Part of a small language model's weights.
Size: width 384, 2 heads of 128 (1 for keys and values), vocabulary 8192, 38.8M parameters.
Training: 288M tokens, 8796 steps.
MLP neurons of a small language model. Each row is named by its layer, matrix (gate and up: input weights) and neuron, and shows model dimensions 192-383. Each number is 500 + 40 x the weight over its row's rms, rounded and kept within 0 to 999. Numbers have three digits each. A neuron's up and down rows have the sign that makes its largest values positive.
After each neuron's rows, "fires after" lists the tokens most often just before its 100 highest values on Wikipedia text that the model never trained on. A number after a token or word is its count.

L9.gate1019:563543567499474590481568528481465499465427527447472540381454476465483480495524530529485544487471462472457528493444517495474534465501512540473548444557428472565557490490454464428510450392468492487510465464554514497523434568450467531497485403463502510575484470479514539495482530502485506558492514458564449451520510469531496500508502520528501466575434553491587539506426570411378473479447459542501546525470536537513452530536542602548458502529498546509494474505523494613421498625515433538490515490518560493487430521454471423493500481521557506485478527508522568479481532519521475493
L9.up1019:413553553525527449567559510529507577522523500572434546495512520559511471515455488543482471425571536513507490491497538516489473434477485529564545516454468505486480390577439466534433477480505482515491524448505498478480528471501483499489487496480525536570520500503531542481534473500532508515505553454464462527478492453523533542482518470471514463518506488508522539449422449517455491423417480471509514478478402475492486477460496542452476468535516511462532472516473423610461528513378443514495558536427523487540557521444593557428452478515556508461460527457518504533487469442513474483
fires after: "'" 31, " \"" 12, "-" 11, "ac" 6

L8.gate487:634505516464477445483463527483551493466504526496475517506504522549455499510525448486510425501511561449566483535486493448540396486506494430489569465489479534523544496478478516507498404519429453445430488468477559544529449488553539517515516470570465520444478469511531512490473393535519437486453472532532504439555559530531502568563526551506521494501518425530502453539619463497464532510475555443473406509466439459523521472530554475510532472534486554556462493445435446516504474475515442453510498452495536530472565544450523527460450487504537538481530478535472502475440500477520504551
L8.up487:565482398584497534444546499473490488495543506514434498523435479496425470469522546460480494497549550481562478411514501511509477563539457523523559457438503475485510507445512451473496497496494494501543518477525554477544411470482485469521530524475477528545497536475537477499525505476497551497538538494494505467520569481454557535502569524461494468451511457483469491530468522437504463487494494382608504551496464523613544506441521484499495481525605493519518539459468515522540486581455453609478472422474524465449472518430511377499542473396520523507536382525505490489516546507505546468
fires after: " A" 18, " of" 11, " in" 10, " S" 6, " In" 5

L6.gate960:536424454556497610490490462508475518514516573502513491478447527529474464450549445429429510482478492516501544459521463526485454486525520493525516539496526517540514537496492557475511496507556582473529492481528454518559514494554522521508454495511492541515557483507519557474515472481546439521582544536550501457514490457491512516504552560500568471510499536482561472577558408555410438453493544490547441566531485561458585440503518542508551517455513509538531485471504501470458428446473416524520517449430457475487479455467495544555563526491569540481548490554526463421517600529528482527
L6.up960:488564524513465559440506454519563487522502490501517489515422504531524481455601550486488524439474510531469483510479529461468474472496460509520408462512482548516507576504443566476413396500543503541395511522473479603506523492512478522474486484532498440489475492498628471514517492447516497558523500522523546556478488587475540516466496497485498440621445426501504549553536519468515514509527486507459527453441527485465532475446534516484512546499487562527497488414535468606495487548536494491536510451449530470577490498480587516606512570491495469402546535559504541486510469483498505522
fires after: "1" 47, "3" 10, "2" 8, " A" 6, "0" 6, "6" 4

L9.gate135:477567464495502445432451516485545535495500506540524591484427481555503529431564462482507494527540495575377581528446527540486469499489509472465533488443466515460512528482447391462485554539487520517517520449472516493449545530475481560418541530515540469536524449541521523498487469503483455502575416496517528537506494508526485581512529443520497531476537445531519477545509585441507465429554496524431446492459560590403460458540507511491482522513440510454561467509481587583458481523424509487524468506554475491480460607495548506459514457545480539531434525550536513469541474508477508469
L9.up135:509475543490477530473547532485498483471578478426477571541469466537529540508550507562451432496504529477526526514488445496525501550589515493500583450485530492505480494613469468505464560535576478472545509465519485448453495520553492495505506520463482457532555571454552439500489518472462538500515497429442522537473472534433435484500544517474441527470540403546447530507583504482487510488514483526478470527532456522501439505527504545471503499543547477427489394509494483462461466448402469473543512461450503502539581476511490508479408531503467536397518467520461471526546463573488518497
fires after: " Ro" 19, " Co" 12, " Ri" 8, "Ro" 7, "pen" 6, " co" 5

L8.gate401:507445538453519531522558479499505513479467540444513518500460460530486505458467490505526561502498529495429527493527493569455461444497516430482451562482559451490476507482403518542441479524529564513507518568501462543462499468510565568476546464564523467441502435444608468475504552524453495523540494530504558509474567485457579477465532440464466439479530441523525540519456480511498530517472422525502473464491463457492529546436545467351439571499499581496467525489524531536473511544541478475489542463521504514479544521479522514582530504496596623477542532518594518479527492461527536476
L8.up401:525549501493537504518518521492494548520504493503470501477441543599518503420441505472462483498523492431560523562493505475549460537532587408547557523457476538487461493434528535447517506518510598528447464512477461494479559501492452516534492511474564435540590467442510504545501463520503470455488528578579509476511492481527485511496497470486498427490529537499496489512478492487499476472581520461530456474475502553451438520551494446504508571453489493540512461513460533494491445556522488441482554490510498503525471519546491471500513490457523563389479488507503434495556544485510466540
fires after: "\n" 27, "==" 16, "|" 13, "1" 4

L4.gate820:459501492480509500483472434512450543496378497425542450537444515527499544440464521501473438511517453492495440510475390494518494506381532486468486475502484506478491508553523552449478418441537493524491505551506503493525598516480493484536560406533468504492454460502559478470493525489530442498402403514476492464456521444459501457535462555482526440516520514515518506504527535490479493454514466486425383524517444546563455499502529486511446526568515513512562475495536557477465485456461498525497560505584506524515480565513554458458498610517515514472507484563520456498498485468514505521
L4.up820:432494496448507512516477436439522443563418459429510473447514501509469510515468501445442526484497519495510451513463413388463471489405550477514494487449528557474475477438489520429549497490456565537523452516494540559496496519378520502569501489573457506448462501534514497511489494512486538488441428437538488473554470469503477443493501488486456539565490493568533513413533464481515523532450427543491490514516477509555524515501505486463386507451486498489455503511515460496494494535442530519509522536577514579516488528502464505415573521448464557512508477465469520509520500540529416579
fires after: "1" 76, "2" 22

L8.gate724:481465415532516508515457443452513565485441497503489493507494501441516547472491514537535457462458547515512546457480569504504474520539478391453459428561390461531480508412549543521511497460481464455572475421464543545544497526475490517451437468433482568528572458482499447497491530475520528514441487503490494535520535569462461499440502565558540497561486455521548446516500482574538527487463514524557527476407474475457475535406465527510464467449479562518521538524486526531518486452453506529532431478502442459496518478500527481466554492586497510519579561476537530484478514475520495465
L8.up724:481525425481518550551457486404490474535523512512513493499466511472533486478458518473461484468536503548476527551501494525500500503505471525531489510493480493478519529583535455494534526507552448486502497485466520470483489558458474452479499447472515439517472527477461460464508533493560569530411479531529616484455424516553504545464472463434483533510489537468494475507450525522491511494441494433530561482489474502540450471404452560515560494556556442478515467514413565476555527480499478537464502543550459435572460513492493529502482452535464524496485505465535508470511420523548494480
fires after: " " 41, "3" 6, " K" 5, " Sch" 5, " Z" 4

L18.gate262:494475483505561554504532464555512576519531512520455539471481473466486495564473476517524536433508502498474488480557427485472511492564495515528478603492398563513515495517444463627472394516429449520559518485447436450466492525511452478466552479526463429446493594512494507491489533511522499547522514428484434495488536478501511494471507421537499463530487517485487476485492516516472465409524461549505473543510449526493555478599477506487491525526496505545473565501485521450481478525529513508504541553543447467438494553478546494523534517387479494524536520586492508459531517528494506547
L18.up262:434531458512555551453493565522474493517480506490475599485568501547572485521496452403573508513513502520503542530439451431495554571475526518542473597515480456545563553482501504470556463489485515554462494493553517538553466544439465493498496494502502488572553541527524492507481547509442458526540472582446479493515528452511494518536568490472460544402451558519508417534509544550524501556539527516551479484449467576548521513562573434512507421493473508519460507458462522461438484558475521441527479481486434462444409434452534525419556508530442409506431489528477519587566519553510413501
fires after: "." 54, "1" 6, "0" 5, "9" 4, "7" 4

L8.gate336:521560519493519489468496466532514540533552573498376508439453464460494475498465490510464539548451502499501538481584521416451451463478543567496453585519487498522468510574492533458466414511471425520545476580470504427560541460527496523474521514503503516561490567465579507509477548531588478570511529482474441465519473510541466570518535500580485501516443494519542502542516478476563452505536476517545493504458502516447543469512455471498469449489429497502478514488554535525410494492489441500453422585515525457509508550530549545498534566496522508507500515490542425569460490516517479618
L8.up336:528491518552484439550484532449530490530513478484533558482477509509473572503473528520559512429461451486630541542490490491542492534504479493505455508540504558558479458459488482457562421438508415495512489539472522552489557552463482471583517471494533489526510510495482591487502451476503523530482467467443481516560454516504481473468541532442429492500488458463504590570514502490524560512475457505533508455493516449537500551514502482544518516502517481547499523488501525450523470490505547498583517550397529468523516515630516495500521507462500426517541568508486465534496533485482538527
fires after: "9" 64, "1" 22, "7" 6

L6.gate552:510554558512487577497522529429485485492475563435432453484529480532530473444488534521454463445510498484520504506477446524461474405509443461505455397500444512431513498573474480527454437546552444497480474449485503510549492581472486508493517484521596446483459540507558464505461478530517373555500508482445496497510532493441491508492513519509557527405565485478604466501507557565519467484545483536476479424549490453453488518522448505523495465530509462537458560521514481535481430529478593487569457535524526517472465479537416519498486524510469482413533513451482454547544486521469539495
L6.up552:461480532501551515507513387443441494484522547509483429520509471507562446420503567543526538579419518519465480528518537570506456494494501432392533471561458530478392564498530504511456450593524474464510519508433515481534503478460488499504530524498511494570524483472481473522479557491516482526492469523481496517493501446465521448546446511535537493512531435553538479442590509463510565489552513489470443478605531461509435426487418492567480521529546442510473459472479501473491473492423505449489551450561514560460507507570514490474519479507492524544520467549447529562470540526477467503
fires after: " was" 25, " is" 19, "," 12, " were" 5, " Cor" 4

L8.gate548:485485498540446442589479498463509514506476507528488482541430485439513456447434478468435512480511544487502556482515494539505516510525401494497561523517490394477529486528492505502548524504476446490560491477481496509486500445483459494473459441455514508526567503453423458527539489483495529529473516597540595450497487453497548536510457536487482522523472518491452514518424462515460510500435441446552479553507441486465449546493462496499543583528525527495542562457460511464536529514540548584565485471464485465446521575510554591494578528420544499521475499443537534494447535533499565525
L8.up548:481547439496477517520473517484562477536562496512430549495482566523541499488495494469486474462476489542530492483479374504555466485496582561526491535509550417473528539563488476544476505553511548504522499474441506435521459532507475593442445448466544439475557534457492453540490450492473488486478528546531634551453444451492547510502441481494469494517525479530527524438469555534564432496517504459602458495500520543476505492550400483544467568455472550518567489538507500456487544528497547518462471535550439461487570525482542458492498561495475502478557450563496472435468522546474521442
fires after: " " 81, " the" 5

L10.gate998:494414524498535519556467533517552501475516511472491474516573513530546614552517452484574515538565483527484471439543509597413547472497480462468544564498460450429574497514486511478510485442520545552468497464469534509481472533480537487476471566515488537408529455465391514476473459498518525497490461523474543508462498485448493443500505513467536468503480518557405451580392495520523503477484494515527550489559459471413476457472457588428475428444512544471489515497529558482527475515474445555449547529436453497518484520498478532505484507469522546611464499452547524464495526519505522477
L10.up998:571475485537539507521498494474470531516491499458468551448493532504561483454560482525524501500520441492504556447531426516488557521471445427538625546554515496480523524518519415505460470492472454550498549459479587474554477456523541540613459539457562459467530494533453503495541488555460552487532477489526489532539444493555491499538539486420493515479528485468451505493533437510506460511484513467392492534590507470520535520603533499441507456520546514509447608509489542471502529520436517533543517444494488508585519531474534497490490453477493505534483513514512551455502521533477498484
fires after: "%" 41, "s" 14, "′" 5, " ex" 5, "tic" 4

L4.gate20:490422502523511494497481388535550467487446503434509445486438492506482524566466514512463502441461483521429525527542491524494494497465480439497487553526528482534491447537528555483439495477505503527500528505500581543419509487418510537517546468523547515438480498468559527545548533506509461525485513474505462455515508440479545500412476589503623462403551509499518484470569461532533532519565472632515434563447392499518525430484540474533446518516503508488486487437441538480464483447505493499524531531582475504479518514476509508492559533510468584481509433493445460386451539448512528477
L4.up20:505509521476483480566478551513482555524438415463542574487457459585502552495574539451496496458427523513434503526557504470464518505561505462606492485491499464496474520490491531438520478583475500473494550453510460543518507513458476554523550559517499405517479517511488493497525449469468482457481460477535489554512538481504470490510470445512515485518535486535482516494530517585485542545493534491447421522475493497501475503513564484494455586503476509536500459421537551528535503480478512515508525497439425536487496544528516458428509444464494528465522472538418498463451472502503504516
fires after: "2" 32, "1" 18, " United" 17, " Mari" 4

L10.gate532:500448535491495520555472511471499533442478441524478535548478476474469465560472485536527560543490566564534520436503484521449508531518503496408474525400500469479568448520493489531572485542487474486500518469478464447492493463567530426513493562491522502439511513531539463452524483520579503498500453606515515486431459467514497512541508557440453556412550473493504467521459431503526447524469472476467492479549529563479546517475587425497531540541525543532529562441441506523486504438583461540505466491454520495426497522473447548450489499474550466537524485429473498472441507480488591455
L10.up532:527535491422484421421514530465535585516607507489525507511460538430520528481392505537492415507463427509563491490516456527500537504466469455530425512437546492566511523492480424541516514443430531517470484454583496469508472487609489494493519486563510460411474450515532531516454524463476490551533534524527461530497510573455587576485577474436547547516507474427478514478392517528583503517498479498485450490514539481503484521479522457461443515550466535522494576524500597494507491577574509517555534567468516469503465498551462470476443466448483523480473452512443474477472485498491569556
fires after: " New" 21, "wa" 14, " La" 11, "0" 10, " Los" 7, "." 5

L6.gate460:476473497542509461489530456509615485509484493508409502507491543508544578531532549492461553467533559544456491494431489537544489448491511533468548553524522539486555506526482563557466474403478480514548426498537578525497516513511464596487426529511525528513518489481453488505484536549527471524466411514508501513563447474490476480511449490441470417505494513471504491510499551485500520503522462543471498541563449475489454543411550606481549478544564473474468526441455501531525491503522543583475561440525495486545525474519514540490515492522513600542451561548509566493483542535510518514
L6.up460:474519485473480519492396489484438523440580512464543549516577523493512501516518424533476502543507527523573525472567477479522537484488549439520407486474513442599561472558510489527542512478472457457587512542527555486568438499472515598520479500543483531531465506500515491446491489458506468542510536459513495565498493520487482443500558518515497540570495511567501488490605524513510428497474515513493511586438516558535441463487544542465501447444517498531527521516523491509514456531464503502493472562527539456488538486507446491527515509577435482454466567609580520534492490467479503553
fires after: "s" 36, " L" 10, " ex" 4, "st" 4, "ris" 4, " consist" 4

L9.gate878:489593497494565490425560503501402541480523501486483519481516513500547479486530530516502511418498439526469508502513517529489463451531491537446531497596479486463443496499449476491495546443523533500507490463446475465486523525487454495432505443482543495438516425490518418496492488537472484488471491442508440467478555487509578418484473436528470502554476519473547524571506550443568546460612455468499478567488482446551547446549484482544504555457473532471452460532580527554520408447538545438461488504517498490562497458560524475478562587447513459489496573549518466432535490570523481453
L9.up878:481488504579484525462513501541565479491482478492606511485510552455496490570601423443484496521545506454527477500473489468527483495469470513553539475597481510550467514533570503475490572594593476447584505516459473422479462468497524511472509539471525523497529574489484487493504556535559543493540488480511505508476465497515415508548560508536468516511525472534589541414537495454504451500460570494491473477490479525441630475501479495535497440425466551458535486429469457459510488511412547504503490482519473502505518526512546511459478455557473488527491415560500562549585525453456478529
fires after: " co" 16, " Co" 14, "po" 13, " G" 10, "Co" 7

L11.gate649:536531465481373565546574515444497425531468502552528531510533520545476555496490476555531535401434562522448545506502558505514422479512480506545475496517525491534475489452515519486491460498507451535467472455459549505491511554467466529478504463431457500566539485439476416506519461426489515470462464517524540447505491472483557599508470538537446466590517481465537530486520492512476481538472509535567480489483529474373506519457449487529553492452491469546474506466478610527494503415505471561551559545427553488534496507547524536485520462450574565483489555528514494502443462555493462480
L11.up649:465520429478467466487582491467481511486502505538390526456474449526487484458512491563507547506600516511449473465525495473583465515494474447554545460512496525426478470483455477520620509469502495536489472468500502443501457491495541531491511501526542473504536471495568441441526542531500501518528487532534514485521499557536553551544489502526412514494500454465469527503482560526538520531429503467530444508543509518556474522528553478526442503470444531462503521462535488512511496470499463511541539486492441490519516490452531372498502535526451523515527470555502576400540519488537523522
fires after: " " 67, " (" 6

L3.gate923:490505490464479475487508536490465492497523460495478442479560561551504461477489553507458493451490533559405569477438377482528490515511542437493486492456500541502545523478482498481390486520521505482534485480551497547555475478442593519539518484484538471497559479512481562495521487545498454540458500455481408530491459516473520529422516516464477472492520480442509489528508528511470574519504500459512511522537516429587466490566533573530448479541548453489507498495522538489519499462556572417566512536447491468417574429485414433441571501493460563512475547504511514526434460548469542502
L3.up923:463489474447453481466469514518497516483506600449483529549456486572555473498506558486487499524475445548505504534579464529450494530499451480474507532512509531551518393495531446542502541592499444443497487472525527541547555517496489555484515426421531397539490560522501518474476484471526516549506515424459531456526494514526486500466499484482483507430519525496487508479539445488551533474520501552468455524518527471489445477485509528499485530522567456478478515532562536459523450537529432452519517530495461516529488543476496491503558485458487495507493494512571401523474539597467454460
fires after: " is" 24, " was" 12, " Em" 8, " En" 7, " Pe" 5, "ter" 4

L3.gate11:499483476434568484553466524486448487524511527447498444475492508491541470395528520449479505551440454517446524493501548518425454415525487566502566576564526547509484458483474434431543476550588538556545499451491540474484555490498479505452508567517479447571506495516478521421487478532454539577435509448542424432506473460505481509540485476508502458433466434574452449503503467439545496410450472479505490516539547428526455471585456506482491513422511481418487523490503516490480531436407457502539512535577504483498513591597522489504555539515577442468494559558533469505501493528518528646
L3.up11:510437479464545419565474502463438458527525548413498455536469418468493433447481571446486489538425476469482502464513507518450452443491475557477516574553558515519458474478471384501482451573508542486489517521520526465501524497483511543491531501558496475582493510510485533457503522500428575516457506450526477433535509496518540521519466490474512511473528424523457472510502509518539512405474515457462546546524527432573431478546456494491496542473542457487524474497535493515489522460378464483518483561571496500529511535582518447522500503476536471478496531514502457499479468489548569566
fires after: " is" 21, " can" 15, " was" 15, " would" 13, " may" 8

L8.gate808:519531501537468462521540450459551516580469523513432478496406464511472533519510513449510578511491478526447451489528468518466457476545552542504625529498542542554517490498445488471557475490525473548515443495495495484530496513461492510487465467509506424491510536607501559485507510464534524492526407560459469508520412410457392487454528459502561464553517495514500500517504488444474463474514510502528561531466492577465492455416398499498535528500439528455458480518503424593511458526488491579469502504484456522500468497514565433538591464574541516477434506546543525444442527497493583497
L8.up808:488521523559508489503434436523515503444522451500465521517525510476480475497556423461516566500567470521468461468570504587504503460512469440498511450447526550487522476584470497455473500517498477455545498470468532507457628487529512480558505481508494495483511520542517500548560562511551455407442499496528516509529533549478495499511465541483516509581497511512494516450414550500539477462513517539513487519512593429462499489459459464536561499518474487528515521518509483577500480522492489510420482477515483419532512560527568455527503460520512425569441533508554484431515503444511518492
fires after: "'" 34, " \"" 18, "We" 6, "s" 5

L9.gate28:493497476550453506494494444534523534451455551472465498523471450559438448449546481496439547485558531500477530495435470536499459486589509545507520508481447431513436526415510435453455475449477496473453509560504483502484525500523515535499542420466534595510465503477522491482440564470525477502525455534471580527448535515469537474419473517583519442466555446558549502514485503545536459396491484512464450465531467537487485491434476444498514487495475514412512496434427563489507463514423507428492503547470409507518471504583525408544561583520527525477531536562554507423511493551501515483
L9.up28:541483475492495469457456492488487524460433453520491417520401458481549441456455523517477510478483524518485494566533580454460456506541512438481569438514504493541512524458524469528420511534512514463572538412594538499473447445486533514452497472452518495477500524484555526515496482510505598520552435456529515488475545543580483505509522524552491502540511432475501487554567575434510506397533494428456545533521500454454530493474485484420511525463422477489533463461499452471553484502494553488496495426530471502443529561534605562477589522597473540570456488544514537506507456481488484492
fires after: " Co" 14, " co" 13, " Cor" 9, " G" 8, " c" 6

L9.gate507:552452494540462516485550543555458494508487530456529459430449489464549525538419492502446527462440549486508560486535517508596563496436498498505497541462494467475547502527456507551410426510510496529483489469504497509520525462493481561446449499534430570531578522492564467481495427512527565522450517576527478486476506512538509623547456468544424539577495463513494425510565536454493549523503470450537525513517428524474565497447493490493443473422511500454517486487480558492469466432496427540644455508508507516495513485464522572561496473484527552405526490483505466526497484557532443511
L9.up507:512480561459522487502528562533504492449453522455496557504479439510473459425539489458497499555468460465495455503476527480504391533498448507473547454403461447525447471478459437435511528495501536531441516515495509503518445499474560505534534444506542424501499370496504476474501512567509522500466472492574490546528538455526540539539538478525548553511539488490498481527432488510496511457478447513499516414488490471576512569511519523510522471520481521514472463435474455601502540513557500502483534475460566559506507499471487551539502427515514498502493515450509548480524482479573505501
fires after: "0" 15, "5" 13, " According" 10, "1" 9, "3" 9, "7" 6

L10.gate556:499488453474567591486434560522533533502571502523558537520570574513467574506510458508584494534474532506490444430526448566487492521459502501449470550448614484561551483450503417515576577508558460529408473445507519492490573561554498459450532514523501441463465472568496515466437507518508454531538466579473430532520492531479501498546574485456505545497570586462477494525474481407544548514526464497534482456538498511483531514452479544516505463544495532515500544556412543497527428490519477481492529461442527510472405434542467439509439509457503534503467461488521438488445557491526532507
L10.up556:466481540477476482453423544520517516483546497493428546440501559430481471562408532478521477532484602548549483510469487487513474546402541498519505514510499522557483482493510475489536530487506421484507473463458462480555497491514466516487466507461483436477456490577455509522558493563516534481483496524474510539490449552453527530527573433445447566515524522416418473502529444470528535585496507508537505473507567529549450502518510550539489537530519483557481563515470500475510509514539499575540493516534510482467542406475540538476486457430518475527544472449479503567444511496490502519
fires after: "." 36, "6" 5, "9" 4, "wa" 4, "7" 4, "e" 4

L10.gate217:448514479481442530431486505491463465488427469481447479516435515491584525499458414538512504430488444547474449456573498509551472512472487460529485556505489499422479502545481555528504486480500532508531534476518411486445536503477425558393489573460572449423594482492526503519482517562521585523533511452488559455463483519532583570522482500407507451504563474487489485492502528462520453547511495532535438538525546527446526496546538521479491543436509497494570517451522522504556441431474488499548520499471501538467475500476538516504526566503507541478538500504460497496500533501479505468
L10.up217:481519484520525518588526588505464492557514465494538546529537539526494501492465502510556421435479511501483470479564467480437458478442478538519526502487454523543508494515546497487502486500543439485529504386539567517525456545533485545434507466552578513538582516525531495521515511519363530453490507478462535396499513530464536479593488465475399518482529509547485489510503493485515540518419504545522469494489529499522516538535450461492482539552538516495551550467495526520497543587400517512544482571484495497478466549549545516461509473464545586508475507484555512445599507523517550482
fires after: "0" 39, "2" 14, "1" 7, "3" 7, "9" 4

L8.gate712:457530456520486521450507528445480591531499585517481411432478535502506442475511514503420517513499562521501509456407514538459470483467530536541500512457470498505520494484524542531474473482534488486485471584533489468535457520493458553475521473526532550556542547507487507504465520517560478548487508572487493493462440556552514563448585575395510482441456537479498455541467496398554486498476453478487476466491494526451469449456520463480490475514454539492547512543467465550560525494403529466563471490496468504463501456483430495540559468483496512498487503485519467444434521519487519486
L8.up712:433505430533498527396506563449488511502487408484503500564494461449471518494496551483585508592493489502525478512534496576479492511521545536447528530486553498497529492472530538548533508540521463469555469459478525512423490471486429507506459535428503409549475484464497447531469486514557568516506539574515543502521561557471447494576538445536544510505558497449502481521549511441452424482557510461483500497527471509500439472542500461525541461558506479496463516507454482544465452471458497423506558486586551515480446464530467480500417529529511475562539482511454528489444452450482514528
fires after: " was" 41, " de" 7, " explain" 6, " is" 5

L10.gate293:515527512510501397523517535540504549531516522519434535384443497508498481465567403511491570499550504392434531459515452492503550427499435490504525445516531462479510437528469532504486498508506477531475471460505453499533500486526543519459546497484571454471519474472512511507504460572541538582552468545531516524489514535492503504504479507493566418531499515510447486508444553503472543488457489491467522570539543463432502476550462557573500522487429562537509564434531522538461462523590411550445528576446432546496473516485562441533461477490546556476518592549530510506484530531487534537
L10.up293:582544607493516449494514535464504535518513537444431502483515509497516516464543446483467512506538484454487479439458488447527494466409563543542501464488470475427491467532451484474541519508492553529535484559510447554469424495476479537467524500452600500505483485460495472568510502561457529519461532489502531508477425466505541578504492532498508493493462527555491472506494477507538527585463452495478477515466542532493477536532497543524490529506479441511609525510473450518427513503602488513525458563452522474584537421505507457518462487526504512448598511504552523529560513428504453450
fires after: " " 44, "-" 14, " \"" 7, " (" 5

L3.gate502:357472569489430515529510532446512528521541549490491493482475498517490457501480538546470473486511452510513517530502462550473479451535558457535517504510571474558497499482488496497571498533540476499497495589525477542439503513446511529550520489487453426556535536514479492507498470557447540553510524385508491448481466534463492518522593506561550536448525510447528435497521503484489460496500463572475492442484529501496446437497571533546508490531544556446520501505465508477436476464467448423545548561513574529564540448536463455560526495521552518504482509484541480513461535486542520544
L3.up502:365532522502425445550503544549508480527512552504438525468510516450471469488542461516433464493467466539506474509425460523475526450572518491488514496508522519579532535504523506533484486522549505548479474554537478567498502522487477559465466496550508434489473541559443545485503469625465486561484553369523499432470488476421574510505512490457508552453494479425512463440461496476528425518454502536468510493466558525499500480499502517541499487533547585487516483486583499504484485477496520450571500545547484492477529473514484439459472471500527475506478541454580462556464470489494467571
fires after: " was" 43, " is" 28, " are" 11, " were" 8

L6.gate694:470526485515434487435547500450481584477481564442488513482438517550454497472459496536432523506498534506450569501462505464498447453530516458474444495504476454493563492487455538528499516478502500520514547538440544458516443591554544539488539500546515533405536447529584498532526448544538473597512514461505491538480500494424475505501468547496448463438479410546542467473538529507464500443482478490475445473461448456454501418537440473523496383501490522521496546526503480514457415556563500509510494398577607500490477540532523478569525497495533535525577417499501480562434516542540438517
L6.up694:494561480499449487478530517459482512525472600501420516512554485524449534546501523536461491494514529510469581498455504503505413470488456579517490446520426521487531494404528484486464609493505499474482537541442517516509516576441463483517500448543427518494577516477506478543453485506525580491514419514446494435440558520468395572459477548469454445526411498565520528511458495486469444515537495498553500454512553512483477474445456495516483457477503467507471498507431492511468497497501527536443571417459567485567481463520528471440514484493515505508605521503575470585533495447522484464
fires after: " in" 24, " as" 12, "-" 9, " order" 7, " In" 6

L6.gate266:445513517481542390527569533536440505534514531497473512524451525510536547518505496542495530562390464569539495460442567541557470523466520515454483584461456457409449562476448526504557464438482504545421471425434502472508438478545467614517482557478487471517531413509434484520471432595575524527476537505487494503491521532565470571541499539579530480554453514458511457490489484467563512512428493500571514447501481469511480521519464470497508435507504584455549518489495544461515524514577491528498502468520573466413489473493525445492427437440526437457500562450494548472446543483503504533
L6.up266:485443524567508494480560445507535564488485468462439479506521506448519610503462538497512525534545568488487534503503475542490483479438438540536560553484444503484465477469540472519513436491541514421371513462462484464519564473512553474564524527477546471475470461528466602488553500525531530480483543545462493518532523499547534493443463499535486490502553509469555504538578521463485463485507524425491450461558498478422470530497423463508491448490552502471514511449472477445485532520501512479472511533503495497570504524551507467475477488474485494487524518443558479469529544484457549487
fires after: " N" 22, "0" 22, "N" 13, "K" 7, " un" 4

L8.gate469:474534495525563433545494528478575549549480526526505473519491634512511533463496490489563479510578468514529431532537469516494431486482605456495515563484557448441539469478486466513550543507423521539459464470472523486406523554565439498443511497446519517434547472614451503493465421534505499518525451564552438517491477547504533491503577482498502476483521529574444453504453499371525462499501418509490492513514517481476529507489476521523525468447497582430522489545399541553487431453529541477441576542479523593505464500545434446492498530438575520521471538498456495457537552492458494549
L8.up469:519488495510523526487557546519566537456449555530467476528449500478470514504471570470464427526533501567485513477511405529542471566483460468475547544451463487490508451479512436555442573481448481476488525434521510461517493487567472490502453528411475418544441440526472591539501496531556461474527488541527460525504520489507548473560487497467535545476541481485462460498478507462472433497548547563456536477628452594529492526558456536516550422467552498429450574533415467577439504507498528492453489522493511488530500502460538459472419439444488490561568519442592490456481521491483559450
fires after: " N" 15, "e" 9, " Le" 8, "n" 8, "N" 6, " American" 5

L10.gate1:569439473512458491522520528472439495482536528490450499467499471475478530466514464427537469517376485516486442424454569593520441506492519461459461460486480538494542533451449518481484494489457485532427490453554500503472426455500455572464479482548432484498513473520586514444482469546607478586464500521514465456519544476527569601600508515523531532423481436584501443540490463494486465454463513467434499497518445497491501484521455514562544434460493532482500453507595505533507465486528426554601467519484576419500485494485521512501533461460548531492483483466509508556464541553514498505
L10.up1:464451478498438498480517540431451411480503511527429492532460534455503465563419511568516435460404463407526558469490521536521480513482548430472444463475541509471503512462481453481538509479469557472445536550552477529478417488527488503533559547500481488468487496514497524478508416523538533459455523508512508528579451474553541516508487578501445513509505462534574498451443516453565494465444422524475479478563492470487414559456506438476531504497431525516529556599453484467557520517532517546448526566470543528436514517499498523471466414505444442509504532468459425425574495511516472503
fires after: "2" 34, "0" 31, "'" 4

L8.gate69:475440480469514529540514482466450598509455482495515443527377488479495462504463579438469515482511493458548529496518537548471487538558455560454537475451427513490492514486468502537553450488504447460546528490444547507417505490537552527596502505608514456437502498457482489520493501457510561497413531517465545474538496447455508535514536483552560432527522522529518503527433525498462486445481446506592507497545513526471496507413530495460488541461441564512447560527492515495536444521478484562487438438464470495465466544461500404504550467446518508441508501482507470479425579544479506479
L8.up69:578604534476518501529458500500442517494469500521460521489544528573513531518485497480588494557448504538541535473496540479412463470583491550550518501503525548504472529563492520463519485547515415533457486493498569457544555533432403456489474515404542456438562518542545534484463459442516502538475516582584467485508485465448479462426551510480475516551473499430455495500495403500531448483430511482497479528455523440467462480451510430475532538398467455536524590473514479507417507497531476540456471497514477451496540536503501540465507544491460458512518486523533535496521444502494537532
fires after: " " 38, "2" 19, " \"" 5, "t" 4